From a checkpoint of a small transformer trained on Wikipedia: RMSNorm before each block, 229M tokens.
MLP neurons of a small language model. Each row is named by its layer, matrix (gate and up: input weights) and neuron, and shows model dimensions 32-127. Each number is 50 + 15 x the weight over its row's rms, rounded and kept within 0 to 99. A neuron's up and down rows have the sign that makes its largest values positive.
A block is one neuron, or neurons of one layer that tend to fire together. After each block is what it responds to, as a language model described it from the Wikipedia text at the highest values.

L6.gate69:53 49 67 44 46 44 53 57 40 47 66 57 47 40 33 62 78 60 44 34 61 28 78 65 73 51 45 65 55 61 40 52 52 48 86 65 60 60 67 39 58 50 49 76 27 73 62 56 24 60 49 43 47 69 50 49 59 26 69 70 76 27 50 89 17 26 27 50 76 66 60 76 44 38 44 32 27 59 82 38 35 51 58 26 31 54 31 31 34 55 52 47 36 38 44 33
L6.up69:60 95 66 44 83 55 56 53 35 45 54 46 53 50 64 72 20 42 47 47 48 79 49 46 47 37 60 37 41 66 65 72 68 66 68 52 71 82 71 42 63 42 34 55 40 31 54 70 45 54 69 41 39 49 54 30 80 51 38 48 46 33 42 44 59 47 37 36 46 38 42 34 47 55 38 48 58 43 55 29 35 56 59 71 70 58 50 61 80 62 41 53 34 75 80 70
L6.gate210:68 39 30 42 41 31 22 42 30 43 55 53 62 41 58 52 46 56 34 55 22 28 40 55 47 65 55 43 30 65 66 59 31 74 46 67 53 36 36 35 59 17 53 62 72 38 69 54 46 58 49 41 29 63 61 36 64 38 64 51 70 40 47 77 32 58 62 82 50 42 37 35 56 37 56 57 43 56 43 59 31 26 54 32 76 40 34 58 36 51 40 50 79 23 46 32
L6.up210:51 61 43 36 45 77 24 29 54 64 51 93 42 56 33 66 66 30 50 46 56 35 75 61 63 68 38 52 46 31 41 54 65 48 56 78 34 55 45 18 59 40 64 63 60 44 24 36 31 57 60 52 27 55 46 53 59 41 58 59 62 40 46 86 31 41 53 56 46 32 76 34 52 39 82 40 38 68 36 59 60 22 79 69 42 60 76 63 99 39 73 58 41 43 60 53
L6.gate764:61 34 44 33 45 47 43 36 57 62 42 38 84 60 40 50 50 54 57 57 46 50 55 75 65 53 37 77 84 64 38 44 46 61 72 69 18 54 50 49 59 44 69 77 33 62 28 50 70 35 43 39 42 56 37 50 57 61 58 61 39 41 91 39 67 56 37 30 50 62 47 64 53 79 45 28 45 59 78 47 54 61 35 40 56 23 37 61 49 56 58 60 46 58 63 46
L6.up764:55 50 56 36 56 36 61 15 60 67 60 54 40 15 63 60 43 55 59 38 45 67 41 50 42 48 35 75 49 81 61 71 59 46 32 41 65 62 81 74 47 49 23 67 36 64 32 28 49 53 50 40 27 58 72 38 71 41 73 62 34 52 48 25 44 46 48 47 40 52 87 40 67 53 41 68 50 41 43 30 45 69 52 54 38 62 35 72 53 67 60 40 31 45 59 45
L6.gate786:62 35 40 43 82 51 66 43 52 46 47 44 71 54 28 60 84 54 26 35 66 46 58 41 86 43 47 42 42 46 49 43 41 67 39 64 25 31 45 39 67 78 42 56 48 58 51 33 51 37 56 50 62 47 39 76 54 25 44 59 45 76 34 25 55 40 37 50 44 74 49 47 55 36 58 31 43 42 50 49 42 59 51 50 33 32 51 48 64 30 67 40 28 58 38 60
L6.up786:44 64 65 49 47 29 75 28 79 25 67 84 42 69 18 40 52 54 66 63 62 64 64 58 25 52 43 42 69 43 43 57 57 57 47 41 45 50 63 39 48 42 36 51 68 38 60 51 37 54 35 31 50 16 55 55 28 69 20 72 46 71 36 54 40 41 20 37 39 49 63 53 44 32 57 37 52 46 38 51 13 54 42 21 37 32 51 59 50 51 40 62 39 46 58 63
Responds to: Mid-word subword fragments

L8.gate67:49 73 46 46 47 75 40 65 30 74 63 38 35 72 51 62 57 54 39 59 63 64 62 59 38 44 33 81 53 46 91 52 51 48 70 66 53 47 38 23 60 24 38 51 22 52 42 53 16 39 42 23 60 35 54 55 44 66 43 56 37 63 66 75 78 49 57 34 52 20 31 68 63 54 51 17 35 52 51 20 60 58 69 49 54 48 23 46 68 29 55 38 51 68 45 58
L8.up67:36 59 26 59 63 51 33 57 59 27 62 32 36 83 51 56 45 49 45 59 60 60 57 66 52 17 61 68 48 24 78 58 62 58 50 61 52 53 45 48 65 39 35 71 49 65 44 46 35 38 18 43 53 57 52 36 38 36 47 73 58 53 56 69 38 45 55 28 31 39 46 65 50 41 35 57 67 50 52 28 50 46 62 36 59 53 35 26 94 49 35 02 46 43 57 59
L8.gate105:62 50 61 89 56 56 32 43 44 54 48 31 43 61 39 55 41 61 44 52 21 50 55 42 52 46 47 59 49 45 81 49 41 50 48 63 71 62 37 60 24 68 55 38 49 62 51 32 48 45 42 48 30 41 67 52 30 45 70 27 47 39 31 44 27 38 61 44 54 30 56 84 39 52 60 51 26 50 48 33 67 59 43 51 66 69 64 59 51 61 70 24 40 49 44 63
L8.up105:24 43 33 62 42 24 71 54 76 30 54 58 67 71 29 37 59 51 44 44 60 45 85 81 20 32 48 44 43 47 69 69 67 51 26 44 40 42 56 47 47 43 44 54 50 74 60 52 37 55 73 73 58 55 40 30 24 52 54 42 36 38 47 48 85 39 69 57 32 49 35 53 41 38 56 44 37 62 39 57 10 73 42 41 60 26 37 54 40 54 64 27 48 56 55 66
L8.gate242:69 38 44 49 60 23 34 34 48 59 54 52 61 34 61 38 39 43 65 57 45 57 49 34 42 47 43 35 54 40 59 15 51 58 54 72 45 53 48 44 20 46 45 37 35 38 42 29 87 43 49 63 46 62 18 31 45 27 50 31 54 50 73 32 34 71 76 59 42 61 40 64 49 40 54 23 60 55 63 46 40 52 24 73 77 25 89 26 53 46 45 22 37 34 45 65
L8.up242:54 43 62 58 59 51 60 38 34 59 64 28 69 31 69 30 69 34 51 49 43 58 27 35 48 47 68 62 28 40 34 52 21 71 20 46 48 58 65 51 54 75 42 23 47 46 50 66 59 52 61 36 66 54 27 45 45 39 81 46 41 38 54 44 40 37 42 45 27 55 50 51 65 45 45 44 21 43 48 87 68 52 62 50 64 36 71 53 39 63 00 52 31 35 56 73
L8.gate265:79 27 35 47 79 50 42 36 63 72 59 23 51 37 53 22 31 28 57 66 55 43 76 54 43 69 55 45 38 38 50 68 45 41 45 44 58 29 42 12 32 71 52 52 46 60 83 46 51 60 57 48 61 57 47 24 33 38 60 49 50 47 51 62 83 64 51 53 43 39 32 30 66 36 72 54 37 54 38 52 43 56 59 31 47 14 37 62 48 46 64 62 65 62 42 84
L8.up265:55 70 57 41 56 43 58 49 58 43 70 55 44 54 53 48 50 53 51 51 75 33 57 29 70 71 58 72 46 52 33 37 48 47 20 61 50 41 75 51 41 64 38 26 41 33 40 53 79 77 47 34 49 52 51 58 58 40 50 66 82 73 59 29 59 44 35 76 52 32 32 71 75 57 61 45 27 56 66 68 53 78 54 43 73 25 51 53 46 23 88 37 73 50 46 49
L8.gate344:56 59 54 53 37 59 38 30 34 46 54 38 21 45 55 38 61 54 41 37 09 55 41 25 57 78 65 66 46 41 76 60 35 79 55 57 52 41 41 30 61 69 50 55 27 67 53 58 51 44 56 43 59 71 50 29 63 41 54 57 46 19 31 39 59 61 59 65 67 38 55 54 56 14 63 70 35 58 22 53 38 46 70 87 48 43 43 54 64 60 54 50 40 31 43 36
L8.up344:59 56 33 49 41 68 94 43 34 72 40 46 59 37 48 48 55 50 32 31 57 57 61 68 42 29 34 35 42 48 70 39 33 36 47 25 44 57 58 46 41 52 39 46 61 43 61 53 49 31 68 56 68 41 07 49 27 49 64 39 69 33 29 48 32 67 49 46 69 72 72 38 46 58 69 58 38 48 50 72 56 47 52 69 54 06 43 44 43 45 77 50 32 44 75 62
L8.gate416:64 56 79 45 51 61 45 44 36 47 41 33 49 52 69 46 46 53 54 64 55 54 34 23 57 58 35 45 45 42 72 40 36 64 37 36 63 54 76 26 81 44 63 65 39 42 75 32 39 41 40 52 80 54 66 53 52 70 59 67 60 45 42 84 51 31 51 64 63 58 54 55 57 29 51 81 58 80 56 49 51 52 35 43 71 53 63 42 21 78 59 45 51 13 45 51
L8.up416:55 29 50 59 61 43 29 57 71 67 54 94 55 29 20 53 39 65 68 49 46 51 37 61 43 66 52 38 74 62 45 47 18 53 36 67 47 35 62 53 33 52 38 61 48 51 66 11 70 32 19 56 54 49 39 60 31 61 70 21 63 44 61 40 14 36 40 25 33 43 35 66 55 28 61 38 46 55 41 58 32 45 38 50 39 41 43 42 47 50 49 65 53 41 78 63
L8.gate591:59 44 46 52 44 66 26 49 51 54 47 61 77 57 56 39 50 61 51 34 63 48 59 17 39 53 33 56 51 39 65 46 54 81 24 41 33 55 44 65 44 57 43 50 55 27 55 29 36 10 65 52 47 47 26 70 28 35 69 59 52 19 62 47 55 45 48 68 51 68 56 52 57 40 71 47 21 51 83 68 51 51 55 80 43 64 73 44 35 60 45 27 20 64 62 49
L8.up591:49 57 25 49 47 59 50 47 64 33 55 91 57 35 62 37 14 51 37 48 62 43 56 54 34 77 41 30 49 17 51 70 46 72 53 72 30 35 62 38 28 54 35 53 37 40 44 27 62 44 20 50 59 60 41 50 53 31 84 51 49 43 68 74 62 39 45 35 18 54 47 69 43 52 51 42 38 53 44 61 48 50 49 49 45 55 57 40 34 54 28 60 58 46 49 69
L8.gate788:54 54 50 52 61 44 31 33 68 47 56 35 52 72 33 24 57 74 27 41 32 59 67 56 43 47 33 72 30 50 89 74 08 52 38 64 62 51 42 65 44 39 43 60 24 46 82 32 47 28 56 33 70 63 25 35 22 46 59 20 44 58 20 46 49 34 50 59 47 50 38 37 68 20 77 62 45 54 41 44 54 79 47 42 57 56 27 50 37 55 48 39 37 42 43 46
L8.up788:50 49 27 47 67 48 42 44 70 05 56 48 55 54 64 48 60 47 57 63 36 54 42 11 43 64 34 37 24 62 53 18 27 55 27 70 55 46 62 51 27 24 34 56 45 55 72 46 63 51 73 56 58 28 69 64 48 25 82 46 70 35 42 76 41 63 67 59 08 52 47 52 50 48 38 71 24 37 62 58 76 32 87 49 70 25 21 68 48 50 43 59 29 22 68 71
Responds to: Word-second fragment after C

L3.gate571:44 45 27 55 67 52 77 46 31 49 78 30 42 44 38 63 46 41 63 51 41 47 06 52 47 21 32 73 61 66 55 38 48 26 49 53 55 53 38 58 52 68 56 71 44 54 56 56 71 48 57 55 48 25 45 38 45 44 46 70 40 53 39 40 34 31 80 60 43 51 64 74 42 49 50 62 50 44 18 62 59 63 50 55 38 41 72 50 40 03 28 55 53 34 67 50
L3.up571:67 34 40 50 81 56 44 85 68 67 77 51 57 55 44 27 70 45 68 57 59 75 41 45 64 28 73 72 57 45 15 39 88 39 70 55 45 43 51 47 34 48 42 56 25 41 63 80 56 63 45 33 59 63 58 60 31 50 29 47 18 55 28 44 68 45 35 42 59 80 45 75 57 32 51 65 59 33 34 32 73 58 58 50 44 49 64 48 38 44 46 55 43 44 57 43
L3.gate866:82 19 47 36 32 77 51 62 53 23 59 62 42 21 49 48 62 55 57 26 57 55 55 64 33 43 26 43 76 35 42 33 56 62 31 56 45 26 70 43 35 77 41 47 27 45 48 40 57 42 40 88 59 28 31 58 36 64 53 42 50 51 50 32 63 45 62 51 56 52 61 57 43 69 49 39 34 52 51 46 26 34 45 28 68 65 42 46 28 40 60 56 77 79 59 46
L3.up866:14 50 40 44 62 47 60 58 68 68 55 50 32 37 34 13 65 47 45 32 66 44 34 44 55 32 32 52 32 59 44 62 74 44 61 56 27 28 64 62 65 44 41 57 46 43 43 58 44 34 43 53 42 58 64 41 55 40 46 23 40 64 80 64 60 26 59 39 69 23 39 22 68 60 61 46 68 49 35 55 49 51 44 40 13 53 65 42 53 32 41 46 38 27 63 65
Responds to: Mid-word fragments, mostly "ion"

L8.gate9:49 61 47 55 37 50 55 60 18 67 60 52 72 44 64 52 64 57 43 66 65 42 50 26 78 59 33 66 71 47 48 28 43 36 63 29 74 72 47 30 43 59 55 33 25 32 56 66 56 31 53 56 34 43 76 58 29 59 53 61 50 70 33 39 63 12 56 37 16 35 77 14 43 56 01 45 59 79 60 48 79 61 60 58 45 41 49 49 66 60 57 64 64 67 69 34
L8.up9:34 20 64 47 37 56 47 51 59 70 48 60 55 37 58 58 82 57 35 68 52 30 59 92 51 63 23 40 64 86 49 69 40 60 56 44 51 72 44 71 43 62 71 58 54 27 47 39 42 59 54 67 69 38 64 44 30 28 69 63 40 56 33 41 65 32 53 60 58 55 30 55 51 46 46 52 67 33 50 57 27 33 34 31 52 36 40 35 47 37 21 61 73 40 56 52
L8.gate136:65 28 51 54 52 44 52 62 36 46 44 26 51 64 80 65 44 41 53 48 64 73 38 37 67 57 46 38 17 15 66 34 44 49 55 64 49 53 35 58 62 40 82 46 36 65 43 36 60 42 48 58 71 38 61 79 59 46 50 55 70 83 49 50 55 34 67 63 30 05 70 66 48 44 43 67 60 61 38 64 52 57 35 46 30 61 58 49 47 59 55 76 60 39 54 42
L8.up136:35 39 60 43 67 56 20 56 50 68 76 35 38 55 45 44 42 33 36 34 44 44 67 54 38 49 64 42 25 81 38 36 62 73 74 67 41 32 46 26 33 49 25 59 30 57 49 41 55 44 61 59 54 69 26 29 56 37 51 47 47 35 31 42 44 34 45 44 43 33 36 43 37 30 69 64 37 72 34 45 54 65 62 32 60 56 46 36 79 24 50 46 47 63 30 42
L8.gate151:50 30 30 55 47 52 78 39 67 72 57 43 15 26 57 35 48 45 14 47 60 42 49 43 47 59 83 39 12 57 74 45 45 68 72 60 41 40 78 45 61 51 53 34 28 58 35 59 45 42 14 61 64 31 46 73 58 83 55 49 35 71 50 42 55 49 39 41 45 42 40 39 65 60 49 44 54 54 54 76 55 58 29 62 37 52 81 24 70 58 72 46 50 66 10 47
L8.up151:77 48 35 65 46 44 40 55 44 86 52 33 53 67 35 70 57 59 35 51 37 60 76 59 61 51 66 61 38 55 70 32 50 27 60 75 63 40 52 20 21 30 37 72 59 44 44 29 62 53 44 46 72 71 40 56 46 34 51 26 68 63 42 29 53 38 36 37 55 35 46 47 63 64 41 39 37 67 66 67 87 72 64 48 40 77 12 58 54 48 43 60 55 59 47 59
L8.gate178:70 23 49 45 71 37 65 65 55 28 49 63 52 73 52 45 55 57 56 44 72 42 73 69 48 54 27 74 62 43 45 69 27 58 56 60 59 51 66 75 34 49 27 50 41 62 41 37 53 22 81 40 63 51 59 54 37 68 77 50 39 25 54 35 36 37 28 64 58 46 90 58 45 48 40 35 18 68 60 56 65 72 53 24 61 50 50 45 40 67 67 78 26 61 56 70
L8.up178:30 71 15 30 36 41 39 81 02 41 72 42 42 36 24 40 75 54 50 53 52 48 67 61 53 40 27 52 59 41 38 40 65 43 33 45 74 69 27 35 58 57 43 55 39 31 46 48 57 52 62 40 67 35 58 58 49 09 73 55 51 31 37 66 63 49 91 40 58 12 38 45 33 61 35 50 67 59 45 33 53 48 30 50 46 43 19 71 35 45 44 56 44 37 51 39
L8.gate272:54 21 35 49 20 28 69 56 56 37 34 41 48 34 68 85 80 45 67 55 66 45 72 46 41 19 34 64 48 60 56 43 41 37 61 16 72 68 50 67 47 72 65 34 57 57 52 68 42 56 22 57 51 24 73 57 27 67 48 65 49 49 33 66 76 38 46 50 57 35 58 48 60 65 51 37 57 45 43 17 64 37 32 50 58 55 63 38 69 61 64 39 39 50 33 59
L8.up272:52 50 46 77 40 33 52 51 49 81 49 36 60 53 75 43 57 86 26 48 43 37 25 53 41 53 17 49 62 40 45 48 73 43 43 48 39 37 59 42 20 79 51 62 25 30 86 40 36 49 44 72 52 39 57 71 23 66 46 55 77 49 61 18 51 63 60 39 35 43 43 50 43 54 60 59 32 30 86 93 66 17 55 76 35 55 52 64 55 55 55 47 60 69 40 30
L8.gate302:59 29 33 70 51 30 79 43 57 62 48 62 59 53 61 68 53 56 24 50 64 52 82 79 28 67 12 51 63 31 49 69 49 28 76 83 60 49 68 56 49 50 49 66 39 61 65 26 59 47 52 38 36 59 61 76 23 60 65 51 58 47 60 28 44 31 36 47 55 46 57 66 53 65 45 38 43 44 78 35 36 56 20 42 40 79 58 57 43 44 50 45 58 63 52 55
L8.up302:45 38 37 39 44 64 73 40 65 37 71 39 51 57 51 44 70 52 30 55 42 25 35 51 52 32 61 41 52 83 44 30 45 32 30 53 57 50 80 69 33 78 60 42 40 35 75 63 69 40 40 46 60 33 56 40 48 53 74 29 22 48 55 42 53 40 53 45 38 44 29 44 54 53 65 57 43 71 17 41 57 35 39 48 52 52 65 51 39 50 59 63 56 68 27 19
L8.gate580:51 37 45 44 43 54 54 39 68 35 52 25 62 29 49 43 53 29 25 56 64 60 43 26 54 48 46 52 49 44 37 27 32 57 68 53 56 61 23 60 43 39 58 45 42 41 51 54 41 48 21 61 50 51 48 59 23 20 50 56 50 62 34 35 63 40 41 28 22 57 41 61 68 89 60 61 58 45 44 32 60 67 43 63 61 72 35 51 50 37 49 38 79 53 70 36
L8.up580:42 46 39 55 53 40 62 09 83 56 21 34 56 44 50 39 31 46 34 40 43 45 66 47 56 39 59 55 56 60 57 58 77 47 61 58 35 57 42 49 52 62 49 33 45 12 56 43 23 34 44 55 68 63 45 76 34 42 45 56 45 46 66 29 61 47 42 54 42 48 47 75 83 52 75 56 52 35 58 47 19 66 49 14 42 53 46 48 32 50 53 40 59 50 59 24
L8.gate1012:59 41 44 56 41 61 87 58 61 32 43 51 55 88 59 59 59 60 32 57 36 37 59 71 43 61 37 59 51 85 45 51 52 41 77 53 68 71 39 54 65 63 46 63 40 69 46 76 68 36 53 44 45 61 78 83 18 49 68 27 39 65 48 50 70 23 64 26 26 42 61 43 53 55 51 65 43 78 47 21 70 63 11 40 73 54 54 34 55 53 35 51 64 57 59 27
L8.up1012:46 43 44 55 54 26 22 24 54 36 46 53 42 48 42 55 35 35 54 59 54 44 69 90 77 30 54 37 65 32 24 62 67 53 78 29 47 39 27 37 72 69 54 59 28 34 48 45 41 54 35 51 55 66 47 89 45 39 28 55 35 56 57 34 36 42 60 68 47 44 34 41 35 27 31 58 60 64 58 61 48 77 50 58 50 67 78 47 34 34 56 37 64 27 33 55
Responds to: Word-final suffix pieces

L6.gate114:38 53 62 47 56 32 58 59 60 49 73 30 59 31 85 25 49 51 60 48 49 69 64 40 54 50 59 66 49 44 48 55 40 46 55 31 46 33 50 44 37 41 87 62 52 71 45 32 44 48 40 21 88 33 61 55 43 41 43 66 45 63 58 41 53 59 48 64 67 54 60 65 42 06 49 61 33 46 41 62 54 29 52 52 31 32 46 49 30 64 57 40 48 50 12 72
L6.up114:53 48 59 60 57 78 72 38 48 78 47 91 51 58 23 49 62 50 69 28 56 61 53 38 68 56 65 50 82 54 61 19 71 31 35 46 30 67 35 57 23 48 59 76 45 62 62 44 45 50 69 32 59 62 31 62 69 47 52 26 56 35 48 67 47 35 72 30 52 63 71 19 59 49 54 56 56 53 49 61 49 26 31 34 33 43 51 79 34 30 41 60 43 79 30 49
L6.gate530:54 40 51 33 41 70 66 65 69 42 52 38 55 66 48 61 57 30 55 81 48 54 87 52 66 27 43 51 54 55 23 34 42 47 49 49 59 38 43 36 57 65 76 50 49 56 60 80 55 37 45 75 62 50 57 36 35 59 54 55 32 69 63 55 60 64 34 50 48 77 61 82 42 80 60 55 50 68 53 46 62 43 43 81 49 44 36 52 45 42 55 51 51 45 20 78
L6.up530:53 40 44 48 51 24 50 35 63 42 53 37 33 42 60 49 54 61 59 71 63 46 64 33 61 43 71 53 33 47 64 61 50 50 30 36 56 36 54 28 59 80 61 44 30 44 51 39 18 61 59 35 63 48 41 49 62 44 45 61 86 31 53 47 14 74 54 39 55 79 95 26 66 43 60 61 42 55 55 63 43 60 38 70 44 41 42 63 52 47 51 50 76 21 32 60
L6.gate908:67 76 71 27 42 49 54 59 59 41 66 47 59 76 31 67 59 43 74 59 34 42 78 41 38 56 50 48 48 44 59 35 57 50 77 66 55 49 70 28 52 35 56 54 07 50 50 35 46 52 45 62 55 45 76 43 32 58 40 87 37 65 45 54 61 58 49 39 72 66 44 63 65 42 53 26 33 52 47 31 33 62 33 68 42 67 54 22 56 44 58 23 55 41 36 60
L6.up908:42 84 70 27 16 16 68 63 41 51 51 54 32 69 22 78 64 35 73 47 40 68 76 56 50 40 35 33 66 39 79 53 44 33 37 61 45 56 53 23 39 36 60 51 34 56 41 27 44 64 63 32 58 33 60 47 39 67 48 83 48 63 34 55 35 71 32 53 78 47 59 66 47 33 42 54 28 39 52 49 37 64 30 49 56 67 52 50 37 29 65 40 43 33 51 41
L6.gate957:62 32 55 53 72 47 62 59 63 63 36 55 62 56 56 45 77 54 37 65 35 43 61 26 23 57 47 78 13 39 53 37 58 39 33 38 34 52 41 42 38 83 49 51 45 46 60 45 44 72 54 82 51 56 45 70 49 43 51 66 62 64 44 57 50 34 34 64 59 69 73 58 69 57 50 66 57 72 50 55 58 54 57 64 58 37 58 33 42 45 64 45 45 51 34 88
L6.up957:49 36 64 56 58 46 62 58 60 54 60 56 45 39 48 53 67 67 54 66 29 36 51 39 38 46 46 49 00 46 59 38 74 32 28 39 23 75 41 70 52 64 56 45 57 34 72 55 44 64 45 70 47 58 72 42 59 54 61 80 56 51 62 53 32 66 35 66 46 61 51 49 61 49 48 63 54 60 55 77 43 45 64 66 53 32 62 42 58 21 65 74 56 41 22 58
Responds to: Institution names and word completions

L3.gate518:44 84 47 44 47 59 29 38 47 39 68 46 58 68 65 43 40 37 48 42 46 22 69 18 24 56 56 38 38 50 70 43 53 33 34 60 71 45 72 45 43 58 49 55 14 51 39 64 33 50 37 60 43 54 47 78 30 54 74 74 64 27 64 45 40 28 49 51 46 51 32 51 44 54 61 37 25 56 17 36 37 64 19 61 62 51 67 33 46 22 72 23 78 69 53 63
L3.up518:51 58 59 51 62 63 36 31 51 52 43 35 37 57 67 51 37 43 68 47 66 44 64 48 28 51 65 17 48 44 64 22 53 61 42 75 51 43 35 69 46 48 38 43 17 46 56 66 44 46 06 62 46 79 20 63 31 49 85 67 42 31 58 50 57 65 41 27 39 39 26 30 38 47 71 45 39 21 34 43 33 50 24 61 54 37 70 54 59 46 76 16 59 91 61 56
L3.gate880:39 45 47 61 33 45 50 51 53 68 54 36 56 44 72 31 88 48 23 38 53 68 57 33 38 24 60 28 40 46 41 42 61 29 30 41 62 56 53 34 68 38 56 47 34 62 58 39 59 41 25 57 62 40 31 93 42 68 79 48 71 34 53 46 28 68 66 40 47 33 35 63 55 70 28 31 34 55 20 44 37 70 50 37 44 35 61 43 78 42 67 47 68 58 42 68
L3.up880:57 39 28 75 46 78 47 54 27 75 40 31 42 38 73 33 53 78 62 59 51 43 54 28 52 49 52 35 37 70 60 70 59 46 31 41 37 77 40 60 38 12 47 59 46 59 17 40 57 57 81 35 77 57 54 48 27 49 73 57 32 50 58 51 57 36 45 66 41 53 58 64 48 56 41 88 21 24 39 18 58 69 41 73 27 45 55 41 65 33 38 39 45 50 56 54
Responds to: Mid-word v fragments